Weights of a small GPT-style language model, trained from scratch on English Wikipedia: width 320.
MLP neurons of a small language model. Each row is named by its layer, matrix (gate and up: input weights) and neuron, and shows model dimensions 160-223. Each number is 50 + 15 x the weight over its row's rms, rounded and kept within 0 to 99. A neuron's up and down rows have the sign that makes its largest values positive.
Before each neuron's rows, "fires in" lists the words (lower case) most often at its 100 highest values on Wikipedia text that the model never trained on. A number after a token or word is its count.

fires in: "not" 35, "without" 12, "never" 5, "notably" 4
L6.gate494:58 38 54 66 23 38 80 50 60 40 88 62 62 42 37 49 59 63 62 57 57 27 62 21 51 80 91 64 76 67 54 25 73 66 46 30 58 49 35 56 58 52 36 55 49 27 73 91 61 50 45 41 44 44 71 69 83 49 54 48 46 74 50 56
L6.up494:51 33 38 30 44 24 72 60 76 89 62 40 52 58 49 33 77 51 48 34 56 47 47 39 55 40 46 69 38 76 57 58 74 48 73 40 21 49 66 61 61 70 38 36 53 37 69 48 54 21 31 24 64 38 34 57 63 66 56 40 66 54 51 62

fires in: "they" 29, "who" 12, "that" 11, "two" 8, "which" 8, "both" 7
L5.gate664:67 62 70 28 64 47 44 39 78 54 39 40 32 32 30 37 36 59 37 57 55 44 32 25 47 35 24 45 69 62 52 47 45 30 32 58 53 62 53 51 51 62 41 57 31 58 76 48 49 47 68 49 80 62 29 38 46 46 44 56 63 52 51 52
L5.up664:69 43 55 25 50 50 49 58 54 45 45 69 26 41 51 50 48 66 54 36 54 41 43 28 32 33 29 31 52 62 70 72 49 56 34 42 54 49 62 77 50 75 28 58 52 22 58 73 63 47 53 39 54 57 30 35 80 76 68 47 34 39 35 47

fires in: "is" 24, "as" 23, "was" 10, "that" 5, "named" 5
L6.gate183:37 63 56 56 66 49 65 45 30 49 70 61 40 44 89 47 58 45 40 93 51 38 65 60 38 67 31 35 55 69 63 68 53 40 45 55 55 73 26 50 66 71 42 27 56 54 63 42 26 29 54 65 84 52 42 45 69 54 29 72 43 32 38 39
L6.up183:55 82 23 29 64 25 43 63 49 20 56 38 08 52 07 47 67 54 44 42 37 40 35 47 48 42 53 37 33 28 44 60 39 49 60 46 49 51 63 52 49 71 52 65 51 57 45 64 60 77 34 45 27 28 61 56 38 25 59 46 91 47 31 58

fires in: "of" 70, "such" 7, "to" 4, "for" 4
L6.gate387:62 46 57 25 44 39 41 56 26 33 36 67 47 22 56 25 42 27 57 35 56 64 65 46 58 63 34 59 61 50 52 53 79 23 45 57 19 53 60 37 61 79 45 31 81 45 53 31 52 70 49 76 57 24 64 60 65 40 66 59 71 50 75 56
L6.up387:48 58 51 34 63 58 52 83 40 57 59 48 49 10 26 42 62 62 44 48 30 37 70 33 38 61 62 54 43 74 31 34 36 56 64 55 31 32 66 37 46 55 49 71 69 45 42 54 79 72 29 40 81 55 55 39 68 63 83 37 39 26 38 78

fires in: "was" 16, "which" 16, "may" 9, "april" 5, "march" 5, "and" 5
L6.gate940:55 80 30 19 48 55 66 41 74 56 51 62 72 63 44 44 63 42 38 41 72 92 63 45 57 71 49 85 42 66 39 48 53 50 52 37 49 34 53 66 47 70 57 42 63 38 51 62 64 53 59 68 71 53 28 38 41 35 58 68 74 57 43 86
L6.up940:60 37 59 54 23 72 27 35 59 57 33 54 61 53 32 40 63 59 61 79 33 49 49 47 34 75 02 64 57 46 45 65 35 36 51 63 36 41 72 43 45 67 47 50 19 85 68 68 28 26 67 67 48 45 38 61 03 80 62 57 41 29 42 65

fires in: "they" 26, "who" 22, "and" 11, "as" 4
L6.gate145:46 50 36 35 18 48 53 64 46 59 45 66 54 57 18 66 30 26 51 47 53 56 24 70 39 30 44 42 43 53 24 48 55 48 52 36 48 24 76 35 34 61 34 50 53 60 49 23 21 49 22 81 37 85 41 54 73 49 72 43 35 24 65 39
L6.up145:42 82 34 50 23 43 82 53 58 60 75 68 39 79 60 59 42 60 76 46 53 49 21 51 49 23 63 30 53 31 73 50 32 51 68 44 58 45 40 76 51 51 32 32 64 32 58 52 42 29 32 58 35 27 60 67 15 48 54 60 38 53 50 40

fires in: "is" 31, "are" 18, "not" 10, "be" 5
L6.gate346:45 68 58 58 41 12 41 32 63 35 55 45 55 41 37 54 74 48 39 38 25 38 35 55 47 71 71 47 27 43 54 33 63 44 60 67 49 58 32 50 47 55 46 59 35 44 76 65 41 44 20 42 63 65 67 53 65 23 51 70 54 59 63 57
L6.up346:54 76 43 56 49 38 74 34 34 50 50 48 37 70 58 55 65 67 33 43 67 26 40 36 65 42 46 59 58 43 54 46 18 25 52 25 31 58 54 68 48 53 57 73 39 44 44 51 58 52 40 69 47 54 50 35 51 80 52 67 77 37 65 38

fires in: "for" 70
L5.gate782:58 46 38 51 53 51 37 57 17 58 29 49 41 76 47 46 63 59 67 43 50 60 54 56 84 49 50 41 65 58 40 29 74 42 46 65 31 53 41 42 44 65 56 31 46 49 17 23 54 63 39 27 78 29 60 65 68 51 66 26 46 55 40 70
L5.up782:83 61 53 12 50 44 27 60 34 65 63 48 61 58 49 70 57 40 57 46 58 38 48 34 58 61 50 43 46 70 65 60 28 56 71 50 46 44 32 51 52 58 59 53 71 56 10 58 61 72 38 59 49 56 60 75 70 59 36 52 30 26 59 46

fires in: "all" 24, "that" 19, "following" 9, "which" 9, "same" 5
L6.gate13:52 26 64 61 45 76 52 49 62 37 66 79 64 48 41 70 77 44 53 37 51 43 44 75 41 38 50 60 61 65 38 58 65 54 40 68 32 46 45 34 20 50 37 60 51 59 55 42 68 36 34 38 62 59 58 64 67 51 36 32 43 54 50 54
L6.up13:46 30 57 36 52 70 47 67 40 39 56 31 66 57 66 48 47 50 40 54 44 48 44 58 44 47 42 62 54 22 34 64 46 53 57 62 43 55 74 55 47 65 66 21 55 79 73 31 44 18 34 43 74 29 13 51 58 41 61 36 81 30 80 60

fires in: "as" 36, "first" 9, "had" 5, "who" 4, "to" 4
L5.gate785:47 24 69 46 57 32 67 56 34 41 74 63 68 61 80 55 59 41 38 41 59 55 60 55 33 68 59 34 46 63 58 41 55 69 62 30 38 27 39 41 59 68 64 62 70 48 56 77 39 22 34 43 65 62 56 28 59 37 43 45 53 52 63 61
L5.up785:69 37 23 56 62 59 43 56 48 50 33 38 02 63 31 24 72 37 84 30 85 32 33 08 61 52 56 38 57 58 62 40 80 31 48 53 57 36 43 17 58 50 35 31 56 80 48 51 38 47 65 54 35 30 80 40 68 55 50 31 67 46 46 36

fires in: "was" 72, "is" 7
L6.gate491:44 60 41 40 73 77 60 64 36 47 54 57 38 50 34 42 47 26 46 48 45 39 48 52 53 68 65 57 48 53 42 84 60 55 39 44 44 55 44 57 32 45 47 81 62 33 42 53 39 85 33 49 47 46 20 66 52 49 47 47 37 41 49 70
L6.up491:65 59 57 44 33 17 59 70 43 29 52 74 43 51 55 26 43 38 44 28 43 47 52 35 26 32 55 39 59 35 72 54 54 51 45 60 70 55 57 50 44 47 44 61 29 47 67 44 47 38 52 78 54 48 66 53 69 54 27 56 38 21 65 47

fires in: "is" 18, "however" 12, "also" 8, "are" 7, "as" 6, "note" 4
L6.gate477:63 61 17 63 63 47 55 64 55 73 30 45 36 85 47 54 66 35 77 40 50 31 54 61 69 70 35 58 64 25 67 64 53 56 29 51 56 54 13 45 66 68 40 36 56 55 45 59 55 28 56 52 65 27 61 62 53 53 59 47 64 31 33 53
L6.up477:61 54 48 51 45 70 48 61 49 67 35 34 24 56 32 60 69 74 60 58 27 32 57 38 38 42 61 86 69 38 59 39 36 60 41 46 64 26 74 44 62 44 72 35 46 55 56 87 25 69 38 38 39 57 40 59 58 47 27 32 79 55 31 51

fires in: "as" 25, "named" 12, "in" 11, "until" 10, "built" 8, "years" 4
L6.gate129:46 43 28 48 46 31 68 54 38 71 49 81 52 53 52 39 21 61 54 37 89 52 67 68 53 39 46 54 38 51 35 72 58 50 59 62 69 53 36 55 39 46 32 32 43 52 46 62 46 56 41 43 50 71 67 38 53 43 76 76 46 30 64 31
L6.up129:30 49 55 53 55 27 59 56 69 47 39 57 73 47 56 50 41 34 58 47 28 99 39 40 41 44 54 54 52 38 19 74 47 24 58 71 32 56 40 42 52 47 49 60 37 62 66 49 73 58 66 65 83 64 55 46 44 46 52 63 42 69 37 61

fires in: "is" 31, "are" 18, "be" 16
L6.gate359:70 34 43 54 48 39 59 42 22 62 47 46 22 43 43 61 39 51 56 49 56 26 61 33 43 50 32 54 56 37 53 64 65 52 28 45 61 56 65 58 77 51 71 46 51 65 31 59 72 39 27 54 36 41 41 46 25 93 47 25 69 37 64 61
L6.up359:35 41 42 49 58 48 59 32 32 46 46 32 35 39 72 76 70 54 51 60 56 29 61 31 78 57 54 66 56 13 50 54 71 60 63 58 64 47 39 48 63 47 62 58 32 50 77 40 64 73 54 57 38 42 43 55 46 71 40 55 60 52 56 63